python train.py --num_hidden_layers=13 --decay_shape="sqrt" --batch_tokens=65536 --dataset="wikipedia_en"
MLP neurons of a small language model. Each row is named by its layer, matrix (up: input weights) and neuron, and shows model dimensions 213-425. Each number is 500 + 50 x the weight over its row's rms, rounded and kept within 0 to 999. Numbers have three digits each.
A block is one neuron, or neurons of one layer that tend to fire together. After each block is what it responds to, as a language model described it from the Wikipedia text at the highest values.

L7.up962:570614455423448584543531527493399547455524498448492425484420412503532451466494451530479569604565432488486505593527438459527399460429492495511537431401584478518500480486534480525457528490457596526501452558473490468448566402477460575575565489525377498437480455548530474485523521556523531487528522582483430495449445416517524449511483465466507535539510496469480534424569467463455492538447475543472528556444458520602471482561605551454530534568500486496496484473515517505501572426461456444467524522435519541530529460507439486440463484495505450498451439469496483472477565586506478552431517546540489605519448563423446531468391439533497428540527367
Description: Tokens just before or inside numbers and measurements (elevation of, thirteen to th-irty, on 15-inch), plus mid-word pieces like biza-r-re, cle-r-ks.

L6.up52:587423443481459530464455558508579492439418485454558507580498391484510609546454621490501494565580473521520519471542487493482454506422509531400592530428570532432491497496483570495487541454510529519427423461534522477512558433510471453454488466571431484485536485364501399512503432503488537602519436457499507523482503454503467537537524566485500522537541392517444512470488502504568528544422528420454517467484488486607396533540395461489474568385542514532547505486522506486398447548546483517553552533444507492446562516492572590512525580533438502544562436457483550512498555544602642431548432602517459593473487538536518498474513489494534441441533475
L6.up260:463492470348507589513449495464518412534575470465519547429433594613536473565581541469480485497545539465581550481448428412524574539442517507481497502514527498524457449512580497498472546555511558420422538402510464377447640550478566508407386524444547597561460526477555496466450538478569457505570579518414490583517476482456464491500554535478504566451509582556513540540472458572496465460541536457457510442510461525467486470477468585533469500449563462517499457457521462495467530465449536442553518504545547503473493557511442497461435524464412574516403473443383445451569553539529481445439493590554488507529594412543430505502472526493508474427539500
L6.up308:480476455416448507499538501503422421529446487382446528538533440482440424420463526475515423497557540558543498573389543497548487496506510517508515481549508543493529555576550473445421504444610501516410481585428467409447482485510478497561523493471528496432545512517430564587533492529494586473469485492517445522487500413406545519529430510501432529492542531475568493507481537584539534585480582405541478484472499573619471466435541556556521543470498422465504516392595433510475477548508593432541422519475519490429539512545477349650497478449551509613432518451438524504519435582585436555496459479509502518477467490541506612534421549607510496520504497
L6.up339:509573540415525526551399497611560456505596519497515474538472337500565535488426443505453486455505495521643501518449462592575467396514482497393596529456523536560425438463502539499472522550439508412431433513473476539493487443523545533552501459452502414459618525488516400488520531482503520544500522603505488527481472485415550599430483526484589438488441458569477554557579532493497557427502546572516526497516500491496468548490485489553377533480612504563448489472547567523509464467363539358556452536553461465505544481531488419592552512551452512501457483468503505550536491537480533511485470466517553487493514465514523499501450508454441485400558417
L6.up466:491463557495552530465373472516561524543561535476492638487489393557447491532477539484481449464519529502557477502486518482568554494452425532467550628511446496438479501509551429585545495593444570496594492461458526540469478506503451474504505506483442437473554521367569518508535526518478516558433527460503480457504493458460496573450453484479469394566450546505463494428487510547460503495464455500471598473549480526575506469528420481521433451518550428442488394404538486511531519499464378444481467489499487483471468453445380543567495466490420579492549484440423518560439571446562529440451521472426560597444557501380557477500431466524498438479479513
L6.up531:471476447484562558507492561545487536503474483493529523556522544414514576590528498438506526625512541457498503556511397581553467590443549537463465541535617456479476617486448553548565593472504546509362475524479511537465606559478491509459500489453421507442432557468464565463425584608602527464507429549537429472512549400473584487518530473562457492443520539542417541491445519475435466471457395504534476555497498478528539541494550438443429602470555487470410470461466449452471567503479383517464481476487576576535539499480496450554500520495488445527530466500467550472536525449556552624527508464469525544548475481510503493485472584481474437572448521
L6.up608:542547490567533504498488462480413454548578501459475560481592506501496524529570558465497562503529509400601555461519478428493554476461420465477537471528462473473509464489571462536506611487566489472437407485486522530495482459520491511409485512527611537471584566455504468471428559525547540565521487545522411464448495505475444483457447457409511491459483477530443542503465535532541467449484452542504501564498506408502460487446438477458434402570433475409537464415489493513562473561488536483515536547457601532488424509602437483488487444470550471521569511464566439493474502579469540528527515506521573581445438504423579384436546502457366518456472440
L6.up621:567488590412446519472512478570523590509593481427387551543506472466519520427456471522401480471398478462489462464498584564549500514501514484434471537490540471567434434573579558518501487481427560455480402432503496481423470508567557473497515438511487470482501493472532526488500422486528558492424482475532499481510496462502539431499468493442507570529517430408429541531440512405495509497527506411478537464595459459501466459513564477517477546414541496411563524530393419503550593520415548483531407424611500446478523360487484449531499411465467442534430418481548501598465526499532450501468492411565520440526514404494565471520412580535504501495524488
L6.up654:448568437599477539440539470658559394513555520510551445445494401468502497507459521489519552461515481512457548483535517553450463505499512487489509574472588385576549500489558502539473515455549458472424362585480532488524569495511514586516408525474594516545521578565515534531558410517462598466502465489473541404428520523514546485463462387447494541424489575400497494493416556497455450574529481587518642518525487528480463484556516499507490493509584506421551509586528509462500485491501398572520517516494516469451513417477441492504537456538474456520513537527509452479494481492483540502599498581472422563418499517492524464403609536520486464369533468
L6.up664:476609470478508508543573454551498556490529536466514435590501498542390463604432460455482530505470501481614570499444431544529503521471493515455547491459577430449447473448476440523493528544462496481413425480554510528565565503491488481505569384478511414517479458409457460548510492661500500535604418487528480438480517429402527546504502486452558502455504515453487460455501516572415533409555542412495539425558502606580562517551499477530439447446613618462523414458537474554480530446473489503499513405394488509465528457528457487530471532477512576508478535450524514502484492513556638444495437534438534527656552436519515511479488526473497445495468417
L6.up694:517511557422437457515471594493518519513575563473590532519457441486461485485469452477395606475498447473513481504517404544528498383544498412545509484484498474513458588614463529485524481568478504538474434474597525542484473437577506423412433461633434439419505467464511537460452530527437490559567449518505469564447529570443582456521545565488519391505465484522538587508495385355518475553570617593533507454482519475534516500417440430539453526496522470550560451482616485507440518526546472483522551501475464530466493546573492419503501502499602448490529518464514526509501556508465460495507531478535456509571537420488426500507552446464419555515492391
L6.up743:467528423533515523508444528522497454505508653477575453545486579544538463578555568511520567496418573548508581545513428567640389508535426400542510492542570504497580549527560489567536455489545642526407543552493480608465596436476464488521619536542415475464440481430474519446543499544552565587569413566582419535397408524587450506501502420523570390450513601557514468514540452555448492557480463461541499496496480475400522583587433477426476494450549461507498401480533498481439473542473472421493435505476571547499573436503422518553503431492476593525553571528469455446545424528536440472563480525495458557505536475461438604513483442592487553505480402
L6.up754:661464504455479476515596545505410527405595619447537580437525501555558543555572487508518621471549468498618485468565478491527515491565535520569586429456534520440483618536516456511489559472440541475469614510501543544449553592435531456484424432544437424506599531490470499587486459469594478503573522548495495452514491543529482485525443478585519516558563518449498493489523504417520546498459576475512500586581451485629464475480457546416515480514518446444491495373565477581490440552502529578399462492517539519406491487484460576448523470526441451536511550469505444487552578437504523513467606464558504568464530465465481492504551566473568563511498458
L6.up853:503534480508502487467508493577546459496554443498506452509468525460449468575506484496449493529486462519558528415507530487528441448511554588569440540568475546515512515519451474494490493529465591367535468494469568500454568393500489520449512479519485557379476536602509528474474580554501456511454454496551505445421525442504554502428567525544429564419445448398595517514549498497504495528477514520544503537604609472504476434471559476549421452557471490560492423441504457464537540536494514434550478581489410478464519430551498525434524418474409607498558498460437447491447500551516522558464537526431536499455476455437485508540500510534437547442557435
L6.up936:586505452409466506599481522554509404483485450422542604440491506557500451557544550481540473543532468552433606512471550459541482480526423416519526468508540567499495509450451508460466469613473548539516469543625494491578516499513442472534488456491451484425508467415419438516443435500463557456550524545573441583575514519475417418560504555558474428509551467469474537482422466567521441569469474578482447575435530511568540430492494491527445498500571574494493451476506482595492517494536394539445588507513514493582465446522566541460494497481473472546478464520467540507457555540562499566499469586514581528530555423437536474582452498500537580479529390
L6.up1094:405529557496530528463403566561539641526553711585500557449364444509443518509515542471510473532485451583478544492402530533542598508471549474495533627584461482505533606546542513535533458464488524499462455480510502455469535534604587496605552550539467459533419463518443531481511513567522470530481442461498436545437503477509458431425534537436464479436533604461510616477452534527434428509569516499527469483562449515562513551494504542484484418415554468457490565508449580492523588453516504551436518463494437517425495499467551477520647495554447450434487541552555442558499494605445493500512535452507454580481517488440474472461601510446443489458501510
Description: Measurement units and counting words right after a number, like inches, pounds, miles, cm, kg, °C, points; also mid-word pieces of botanical and taxonomic terms (ovate, Caenogastropoda).

L7.up10:505596498545524553465505543425493384513516553486437531484530476592499487530468493555384401527493474530505534507468504532480547444579501444456554544476509435533455493499544459552536594493492593525499609427524520441488415448518485503609499518400503492643438553558490452554499453528475434529422571536462429525546485487457615513456450565387465564613488433484521462440442553481541512460468574414544535506509455497573506397453509573555488506481519445498466522504423501473426472535530526493447580506461538471533452593485447577544481463463516473460552522478472504516488472412520516483553528558522575528515496560546536506493484460487531476473566568
Description: Fires on the apostrophe of a possessive 's after proper names or nouns, e.g. Leslie's, Napoleon's, UNESCO's; rarely on hyphens or mid-word fragments.

L2.up138:453463496534414531491447518516583547493502548495481466534497532425445483491503408458484473468546543607630523505438548531510543515505569476517516404422466565479524498484533557477543568525453424525458566535517484556381500518472500426488451488490508484484544541630386521578412451567467534527450499535599524582514452570478504500499528418537502495501479529565423504511543506374481487457474513530536524577409470447451494602565487494503448525441577556502378471533521454510552429561524495474508576548565483531436430496512548532457419501514486474492574559570471504567559511453476460478546426554521600415491477560398557594645476393491547568450556478
L2.up258:502574509579522588482465500470546459506535542534527473495485503558544500463516474484492529510454604529480533509460518510529450432486564539455571466490541521374493538565482523446459422531487543461431477427486492476484548505494563475447600576465505440557367552540585530498481476562553512542533489534454516499624494478404513463424431562412496496473545571582548519448530566472479443478408566468485468471448481449464486502450510541437453561533506503476527495411488513557562474409508496473519501516484434642481540597523467568500559567460529486467521537538499511569437499465492637476461473544457511459552488447448513484483567486535546478540453485
L2.up660:478462513527485534429584595500615521470496514535509540492534486563541427551468525503461511532461533476538542549532613516547430397509494562573493405557529453484471551473417523489533535397534600532530487490566462479515511520525437514459515468439441425518452510452547497623510464569492501518401465451492503491605588444465538493473453506478526502514507541459542417527413497440451476568484543486484469510457485444413533535380456523471629615485541540541416475490513504553498473477565535484541488544566569605582458412494465427524596477442488514553490530574524506563477450541487534538515438526547552540550500487538526503424510441493468465515501524
L2.up1022:518472472574500477481403547465538570517484485453595427497439445561495574496485513589544473441580493582549519572499459423402467498500436510385574520478567483497538434460531437450499401533553510511520471504535489475468500482448529489515456547509493431520491589503548492478494506556510515588411478512613511466544473510523497489354497438555511530505571478505450501472491537503580505557473518417447481487487447494516479549473489492477515537507584589430507512505465507543336478409531505587485446502536447522481560454431513425452476536423495553497504458582511493535501412477467540512495477478511487493467472420423523474464507465558506587565522386
Description: The first = of a == section heading at the start of a line after a blank line, as in ==Background== or ==Release==; weak on word-ending pieces like -nt, -ment.

L6.up88:462483486539502444432514577509495512582481507514517418434424504448501545400545563485590579445512450537519423474524455490547509536528514484561511486489408582458423519438541499501509515493423479410501529482589582486534420523369481487471595521517542528579559501556514488543527493475529496499461490435520474574547561403514454500610517533513550457552490577460436489524529380564471486583351480550464509502497526496522463498505457510499564455519510565540565426583664529540494575504522453490530516493494447435538484521557448553384455581485602517523468462478506541508542501421474545577473531495495531505453422542493551558517490463473429510537446434
L6.up121:548511560473397509465490423479428445477356469526573503528551506526507560444467533537496550437579524463491557504479427504498458557528442490513493490553491337371450490503522444492520480599548473485504546408499522435486558464552438490552509477459492466435446528490379432570480519476523523520380434532520481535494445486492463560519535518485520455539522467493487549491556533485443524457523500442519529440459445570498532500505407483457492522566564476424490505382469420444549545525461490523483553518476430488394495499502451545380502621420568525513491551441510582529485487480523544547561591448595505452525385422455491448423578439531404518503483506
L6.up257:589685496585568534535548474482522480413477507428571481526496462475576548498559530478532472431483547444551461434520467444586469418521510526597537517507560535465436533579480572500547547529457482482498471511529527447504568545427464497528518517509525512459460471452531546475515503509574427486419494422472604575505460468468576422522539497458561453555499460502508595565501575511559506500386532523504503600597548490401498449521502529485535503458505512481499482556480523489399432499539502415476478475566497575484447529485422539523525547529468500489517475429543546406562488535459485566521568505497483469499483459487507498587489474531459453476449532
L6.up287:544545592502419486495488467574572592515460628555418460477407478533550402583452503468426467497470393480497414481484491411522555400541393520530501430510546567516566516568523483455506538543485444500525490494443549454532519560458485466434473465428404532485505570526458406531459468467397559552487436525498447522519535506523455434497495470565404562498521536486444491529423572555502562513441563506522519473479522500535578491493540395467526460556590483592451508538552467492538477527567568425566561503579585515498434445454555626446452493410514546521514474537523593618465477486617561475501474457552554480497571541451493463528502544371581445568378463
L6.up302:436502574439616547530517550459484428493503542438508434526663484516361537474526458503470530587443459457428545474469555513579534389554516471436488484596462450542518493540530475478568483531476472525551524538483540412545412553471532435555515574410491507490453502557518469487397552533422516507517449434513532456468521544545491502446566465520567514593485554537444506540540444594472476538445612575466396481559532477502604568559504477554507574443483472498422520505515498499429437501437502526596501523381410500497584439482535502523458477502539489438508548479484502504485473549584550540523501453472486452491547408436444435431479436536473483449496538
L6.up336:526566542607602433441456527529531497563501576473470517489496518481458544459499530509560543526502543476517516513543527492552447561459507464568462400444507528551492577510540466475544519554551487533559521548538577532500532445458460481468543599416589526547483401547519503538438490476524505457496417371546540572476550579540479505549442489592549470638506494414536585451363481516470377393485515477446515497483512473441486520396528561529453512495482475523454435406460523447497511515589498472509524523556456507462499533499481478488538539510493541612515449499534528532567517508475496461548444450399492559526547526461545454524428495478473463515505521
L6.up411:530542535469590568435563445472440536489478597504554556518505487539465526427543482598528522468581464600502535559461548410473547586499452490514582438548466551512476525500491475584603483495419511536485551492519542389526519496481526433513529503517532521458515575514557472530572488602497519483481586445468443431478536487465488449477564547500456617523484502477458597440488421531572447489409469496440506515517446487537364550496637508589518533624473457466414447531537503459460543533446556441566503526561488465607455517522508501460515608456595597462492555531455574556563463453508441435532534636535548526451543484559513518434396501539478462603522494
L6.up416:569524564466605453536529508594558530499520521531522476542383587595414513638540499571580518563577450557463474454563570528479499446509463445584590427429426465452541528435496486511480538644421516565410436475498464430466524473496406442510456492450506478505614520523432455531546561492482519574532553527479404574501474549509502497436493559507437499442448572494461412455526442523491508449595510541522425426455468585378548457478471499555450560522546529421563500480481555572464591505603416490556494550532494459448514467482491475393477475421503473540566448515485545531558504562471439481501494539519507588527519452490436487498599555479546450472523490
L6.up511:547466607464480567589511544525584486496433522501501487495462518517460543513530525486440504464481443569453554501519466558551411521537512541517446415542504535474539501538477361462461461510458456422469507454479546441433532390507482532385517560511608498520486512569507535450491482431481476527432432497602549519559433537531523510530467547553539528528478535558510552499395519492610524571491576532548503532573502544512447498459516504449547541623489426556516511547452554579460504507528428496588510439415455507528473471523455467531347419438585542516585473538465528496572494496460471492564503514480521604465485504475601493543503544498506516481508503
L6.up538:478560578521483416475409584462529489466453431513353462509548472476487510482408539546463452540532497511555496508464502515481402577476499523525505560465475464397531491480562475534501476581519411526532519478428582516469532424559504532474556548543540476457463479526483589440586479480415549447522460504520406492509393548495493463455451513478480545441510634489499509447429519529465410575506500566571552526538447587526502475337560450464492543561509531504472525520588415485523550348500481504535494494544439467431484488440522538482469488481540439446484419510477444458487445499504485575359574497525561456521531575466478556555434470495449503416568503
L6.up710:482448452557505483476462465472415502559446547411433537534448450538579565541513449515428424471490464509444481547438561570559533533444505477497477595519570500465530554476451595544530508496408528558428531603555508436490493489433476551543433556510577540576393518509620529483553444475537451450463501393523478433484474448567500521425565486497569492537507497471556417505518506477499532566525447525511446525545459460534461543505480583535549491541476490509511515498539454466625422490471542561523518429548534552492529471505444453487428525541491480609561513456505489582462579530542532470459465455535521425466420462484580487494487484589486541444460466
L6.up855:456493570509495465533534582512457532443666459559548432513467474549472413551449532422458412497499427556595597504415523524524425467485503523469542440460402574490481544537525454523484499511434663431480513529488465591540485419435450504445474521482449523522523560534466484449513487544557569536415607437441445562467470454559536488516461556476528464513502489458547417533549517556459465425589510530565532477420580539549471401554475455552473542460477458536466470438469436525541550523449484413636566679442379404438558468548494543496582468516540523397532504482574449471515522436484440526500493528576516528512431454590529498559548425568503495430583496
L6.up929:540513539447419506480498486517547452550499506453584506453485489611470555551499541470433547493452556560452529574515484419596437573462496499548519455487541506484442507468487437396437552549485522501543455457552506530535563422512533436446465467505545446496549535436466445501556539534565543487452482423561573537511487482450512604476526506487537547477497479437584509513514470546447555495537517539563501483434550485444543432459561617492435503540605535494622562428445556442550473438461516494540521463452484505547511547534454454503445518543488608476470440484440502526486555545496530557481536490592515456426463552444563585454510449554519515399493560
L6.up946:490542501504496582501565541452512499417478555392565507489522529512498428491511564486510558471511467424473479500413506612464527528465520573494486476464495401604446543530482530390562498466419516524514506459511567483525497441408420473487505486512511540457456507407481485569452503513532550485508514450511606597536604559491501488482522453606543466561446513437412471534499505557470433547481477516520433462491526459424394587493443548461501551468592476522484594508532452479508486637558582451453589507512527459517477482461458506461524420547454462465452423519494614591520556504429515582500515432430492592531583535554464423481589546497601435563543523
L6.up1116:490485501550476524450468490454438571521427435612466416507494391467485475517518573516555473465434394520540418487484514508414542454544500579430515482498517602460458479557489540481520516553524489453442476461479522447519504536440457537449419519443498532494447540440567497541606481521454522532430473457519470519482546452525487522498487455455559549571475399545479483545461446493557573444589486503525511394560563444562509470558408504419483513444495421491439569512486499580437500576531443556508546538545511476477536537518499569434530572482506449490412530431558587540579401553534506520483474456462570486504531520493527468512425531543557354530577524
L6.up1248:502456544522557568354514444439481454492506537451525518476486457515521451477548591520513485506466535423484596495495571506494493463417494543513619538533526507402542517352619497449512511494585418561501459394452513498529418536541501513502441506578528480482473514527570581489457583552581575490493428470449445517551516605566473473471588535544499477513557527433499508551473502475474505518553466534547595459542470496489523419477523540484504569436415512483537536465611471516484493481506528512551510584562521481469443583495510465512409522372519568459479487541480565522466551415574498563470455432491451514516494464468537444481451391499515512460558417
Description: Apostrophe tokens right after a noun or name, mostly possessive 's, as in ship's, Google's, mother's, plus contractions like we've, I'll.

L2.up355:446541461509456521500416566482489506550559513522565535436560522525534438412533600492479434455385477454521497569440429433556491463519557554487516583387438421607541438559425435374441459418511512531525558466412582466621548462443475519531559372393498558507474477474438596615485494570570592556482547496531547534581425435492480465510534544471461509472471504462536474465476523525489542486535547505576590518535585474543414469449538505481565488524469527605414494511481498554515535507525423516487517497390446535455446524526508531440535525502479518621523568517434392499466508551480513420477457502550517474513468530460524563559573577546550460536516484
L2.up407:471492462505406589435528541572498513496517540424513534464395533523574475484550495484499540500568508446528501532524572464528533413452499533505630552537524519506578526524424515490537513483480520538483539475559505475525484590519507503480532514554476399587496544390496504475554487562433579453512511515460524422472554467485501438463528385532578477489552508577521438469545527404601488532409431465517517524455554496533494494477483456495488442530413519405551541447525515476537490523597485407511488520459539571398524479468492527441550477506492509562488554486489540554383543597494471479509440470419562462573487623466485446413524538412485545526493550
L2.up776:447496498448539472543551533489512514570417514497522463527556538557543582597489578443514392546572488425537590522476491510501406496571531476564607580556556531553479506581488476464619450517373519483523496469416543519440569503482584455505541496452542513494473560475471477603426598531524518518508466531528515482502466500581511364409472507564465439523505448511543496497500445465480580444540522469583548632493622480439512531450495474462543549467470457437501570432474460542472450482464566513501466468513520462513426496557438464521510523522530538573537519549520571405491452574496491525451573582432492522535445513461505532522425486525558533510531570
L2.up930:491570498526479408450470529446519543509613575529477425546588500524588500420531498571522397491562502518531557442430479534519452524509614641461523514510509608536513455499405443465496520471430486630459552558462494485548496490536537420388453380461404498458517580544460624373502434490557555526491506505479499476430547485428522481520395507550486521514492437523448476553511523495486536608505426550538506523490540484428514474466488564469553468495536466489457475482485506542500539504514392484434519566515549544489436422537484500528460504555502554516499426478487503462484497528463465451462455503608450505462542579535482511442500390446473483488453527
Description: Possessive pronouns such as his, their, her, its, and the s after an apostrophe, often opening a sentence or before a noun like daughter or debut.

L7.up708:544495505483535538547515463477504492597505558432425472436463475455496516458482514525519458392471520473466437533470565562501517451452529585463521522577408565508549589554468483473484534384505458534557487516518514448480565554539506492493506467448632331464519559489442457537456422548568477461490528460457494544547499472559502542576570495483501656586500476496471533535517505457605538590621490476586452554440500440503435508462490501452477493555561589491514572527478536558547546465512546451532508445470447516442431531504470453490440431505604523608463430463575462536406482496501577523440558522509596544527537510443471499447546467442490468427460499
Description: The first = of a wiki section heading after a blank line, such as ==Career==, plus paragraph-ending periods, paragraph breaks and table-row pipes.

L2.up77:562539417433520568487484505451488479492494389513631485503619451568524428416522508451469502520543528505480414513427525547594565423408530488559599519522593511533475541509576504580478520518538504516499545533473439498521456479438448463562533373511489560496512574485522509487524521514524580611593440609592468535548496440445563446357545556567564549476449513542503562440520491500483508563443468534461520576492438483571539501477442439444468448480473608579435504461566564538534507415519460414550448499531551510485424433517461568497453535535392519558576569473459511476499531446500528472531531451537527490389442498481551581645526550549478501442617482
L2.up182:588545512520521639398553546491529515553558517430479509505525522604445608445450576552441521429405455512435450513535440553588605519497550536504519462502539517584443509482494460525475491441530500432481497551514548499500509453547455563522451477465469473572545555505410465452569404571480532499488478555479524524525531532484454564466509551465553654490498477481536497464471399473574549507477484469489481623445409537542462497502459509498425555503479549465477580518494566506476509462393534366503492468477553539530650491551430494492394556482505431490561513423447462569452539569570466448496508488483512435479459477532473542553441468495523496494562513
L2.up522:563525488490472510468458596489578557484517451423453521493342539547518514405430494407474449442515584562480545521517484587578532503479596595559542522516549506512475531550558535544501564521470514594515465528532468434427550530453498492479571441508610448484522547466447573427572472604516508558531509458549477515584480545513494535525469480505501499472424601563481542497522532499400472544412407526518461507539610552510612396491545486389534476541442561533497480401442500458410491455539609538515523523481513448521537456597549530468530443532469505481579506376367539532496587582489491463506560446547597566375400528489549434472505543478493443438502533
L2.up1240:553480493465520484488601509511565480532503511437579513532338603575468478473470502520558460502584474503497465512493474477542546488494601510546476444464585612609474492490586426558540476500427525666488505557493477497502453363507444511500551494527532559587493524440431540438546429465517541613550526493506365490545500436490484481514546525419481519539551425510609420417561497508495450531481532451497497528549485468456482464491464465430537448483479466505454438484532503522501495402545509549415499507544415481455499542607390519494450493495467458536494415397401568616486403524487524483520571465530582614478426437538473526621579540428538480538548455
Description: Final word pieces that complete multi-token technical or Latin words, as in species lists, anatomy and botany descriptions (Cretace-ous, intraoc-ular, Conoid-ea), plus unit abbreviations like mi.

L6.up12:571450541498465474488574491517455529515522558397465489461477491457546502519467547559442444540454514492524466500522479461408473506640492533445504551538487561582543493532517483563458433531500565430425480489584482487462496581534518478497594449553496440401483525527489514556430427446471554431490447498557528571545508486537457388516550460458523514442459564429474583551488452426588399508456468520539536491545494529507554499485551554474503484478533567446403540488607474532504605523484556479523501426562550466486533480515432507474533462477515455548454490508609486506454470518510507455467512403544431520570462488422523458451470525542459521382394505
L6.up137:384553551472503511564555469447489417467503554462454545494473509559423474454541428527398522513456505426436529410478460548566573497541439631542526441532504423508514549553441501524474461515547492473565504385555532443468495519475447427489548492517518377517556563536494539502464538468472535571485581482398519626459498560495436500446564536490597551418488447425433552466370529455548457491451412410565408481525555493460530479495573512469455561494456455508579458497494521506544509524447515457520503483495487551500495473582451577487503479457549551525514488479504435458467500486438611516512407379556477571492576495483609477436509480455516536490479520
L6.up306:480488423492499584501451546473560408559562503512455472561537578408442549506509550396455495512503525513443491537520471542528472487520536569529488592558574526610522569502491398515455567493487583495508585391486569492533588416499411490457537418510481496550590476589506497503475496556530558524406441548523439473507587533510479505493411514560507472519532602537551607547502420463449460539521493518577554537459558431581470464558469423507537496407540534523396455465546543542422509514411486442521493426522611539518544524527494568528405480478527490584489484492533415396569519414489517475522445474343529473496483492493542442481520411485480526488362525
L6.up458:472567448518547557390541554531565517533572532590417511500441563557460534494510508583463495465550532524461471492504513583473534487547428458490511506496510539589510564488529512492424537505599492519485534589469545464475615486520543564567518509480544433565564547466392580625511527428523482587451494499395527495532522493500399525499510561519459538442512565436568542534437461536529449390471573491545573525451529497579589438462482506545566577485516561419394560526479471491512551487469499508507547519484488504471538572472529508496471529482519523514479448493568498546485384510564521414465548444400477497553470537587562426575519485432531480518445468
L6.up492:472552504521620478513589505423496543495567515516461423465526517500513456497513452522579479460550481545448616573542549590497501494467434459470529514468520478537586453563523486504479505559567590466600455549516470501467591455487522464540494553433437472449548486473478540532513416536535552426512592501465487441529497480418485500529432516563530450427528558471541525455447505531446432501552472509539543462439528540593440432535526525512545542454387551492577489440580511527450572521484477591454584555502395502551533509464485410554422502461496426417413484573611534565493402398487503540409485411458481552493488490506471490485533556470502474428507503
L6.up518:504531532507401501572498536542559489558530527396493458409521424490484523456465459546439420561498515565570492503566444533447569483524507561538596411480541457507542489462493466432494366534478566493486557486489528504588412454472522517486464538557517367416491447524538471560505454521458550447424428427432448506500505550546455421587537438448481530504516479449493505547435513523493540488478448473471520461452480441523576507499535497412504631556490524526467458557515547476399472541569503455478507365535548540429478546549515453564499522407617465562491516472452396521485512456508499496530501507447472534542523441491459501438532526563479557558534508
L6.up522:453388388520501610513370593503534503534462532462496493481561485513532483492549560489525505555528515532516559536515457539529522440487501517561583532522551542517549590418469467524513435515518496501482503532416543447443490564429417478459516591504533418422491440504500490524431462433462589523511504469497574495473512447474600489576537562379499607530538521478491446524475475468505477502554526531563639440548394536562459527433450472416533512451578485513449526474583491461526403531501518567470518537471499514479530539491472496567501463449508497540599484462424461527491434551603565511414480540491437501584524475430462458457460496580396430450428556
L6.up560:409526473432416445518638495486541472593492458528506522491424483481494546540491461520533464421531536490559520465622560463485471549440570476500509469489544627493444491445511487546478438440452551487498506468515496407488478567461568500484626453540409421461494524574624481484502425552520505569454452432506512482573488423458527447531536530462503533503539585504452496583547465562535479454473486435497464558450447545570473495528493499623471488448595609588533415511459552479448480572558487568387541503514450481445457535512451451496466475525494534505656608539541441528560503428481506432433447565641479432456553541433537484480594497524453469510508600
L6.up588:609476511454500512467510590490555488545444475433532532578419503435424503490581433459582511508453493513662534571572482470522545443553470498548563457549544488552506477535512443461529471477491434487599520499566527501479416454541482516422494472418569448430504470553464508496487475534468506523497566443413491576591569580477472420471528565484481477513580540530568517527591497471545514528466435490510502556442437511480551499378516580403472490501580580523508545470549461517467576482441538597510526466567536525526487531485492473495537418421509478530538437481457475515493486414490449479518535441441567465497517545522632516528473559420497576483391499
L6.up689:498539494562365475429486521550508467489533529521454503566465518487447431488598548586471500612523460489423440494539500512529534525451510566612503463515598506485557521482497481416581452532432530521467567499480630556542568498550533460466517506527480493466513481514557495571445498415523444553465495459480550473509450475535483489359584589563565525465450504456390618503514472489458504475501498421521435519493460427449526572479421473589476506547533559496532528496487539549443509438548551487542559473468451541478510549448466473514419522525529562483549489564531373483551422402545470536388474547518551503484585430523536504500571542521478495444423523
L6.up833:481546480561451554517536528492573482549483472480473476461537509457476505479505481455469521548366567411553566558539475554482501395509510488485484451527532462552496485567537459424467474490490479433458515452503515487486561472493442490570523563467540406535464509384612533520498497428497533580449571421426572510497570475475577530528422445543485502491482504447462488493509498550449516486541554501606450517557536562550443525493534485494427473510479522438576483465521508494408493480529508510482463521489505514430530518493485377535410524459529463480542566445588578498497415452453469500514504506430572455535408486562522467513470510524503586523496467
L6.up1083:520593578559582522590514451487564583535524526506518519422492466522459425511548497467504500511505573493483412554481516472477483460374527482533489569602463596537580555552471512484501419568546555513551541493539561466569540473519514419534539588424514423490522426429531445616459449574480468539399541489534505480555414523519496457472517579499586507487482568485510430519428519502498427413447525454501455468509449438567498477419355500602504499474489547490483531477443482467548556470489532490472545516478526456494493470514529467497493397543526583548502524498576392494452535446470505486368449453446421583495509512431506373471511476547581503505431505
L6.up1159:574549584398458509517465515484579361475439448468542445469500549493565511398584461468492471497458589481515415508489489468484460564429441524456544474508511509554502573490449436497472516476493504518468488481553567566525454514450476486507443504537507442414542476475502504522416446487440532591422542458521499476587478506526372494513605497598516501486449552458471567432478464546486517455524564499547500438443597526532549388500532472442596629592453581465557490488440467504606527464491481515403521508491513521599420469537475414544473485438497491506478474514429455549457462587469478555509550506477449563477601512429545533471547445439503441512528435
L6.up1206:529576524468396448521503578450498484533525535463515456516492560470425482468493494541503468511472506436552541479574501540453556385372387472513674436430582490538539455530424467375552463421494567466518444445545516505501544472485490447432456541505455502552520503520489503554387435495575555558425570400547485551509532471443381473551538574533495511504550512518474400480470489490460412439539435523483543548517487556459464500501563499532364534477542484437559446490514555484522499543492592511434503550588480566518479531459491463530447472480541571585503550471500494471522490521502499453480485452530486525528555322443528423493568373457514518563452531
L6.up1226:454616485481487544445475502496470444563521661456503525545551434536527464601479468573494502511536455519515432556559507538478596441480488567559519473547526481569537611526480458441490383498598493565471464531577535478476541542528491501544377405422599378508468531492601534633380449505537531597408481477409552469568463481523522490498524549496511525488497524486452419483528426481558477453459535461498456420479531407478584515461517516561494459482414591550595532418564504452450438496454492505514605493499542564473581539559485412482482455482508562505541539475485455523446492524492607447433509490522562497474533501444554460518570462503592447468533437
L6.up1249:440546543490480438455543540506576556582436544492477542480446457462510528527460438518536485486525535554533531497563561485466518430470441500541539477550485530462491441475456472537354405551505540565455464482468535530452499499502425472533493472466439514399493582462498548572475467504422495544524485453522425493538626477482517411572478561492524500534514515551455545559449483560540457457469464455453473465544519524467536510506505546473522423504556639545485477416515562521474552533527406451527525493521561589590505497535437478442492473522505467537525509467484456543587462534476536461490559500529523514503593391456553538510478410484513451476383445
Description: First "=" opening a wiki section heading after a blank line (==Career==, ==History==), plus sentence-final periods and paragraph breaks.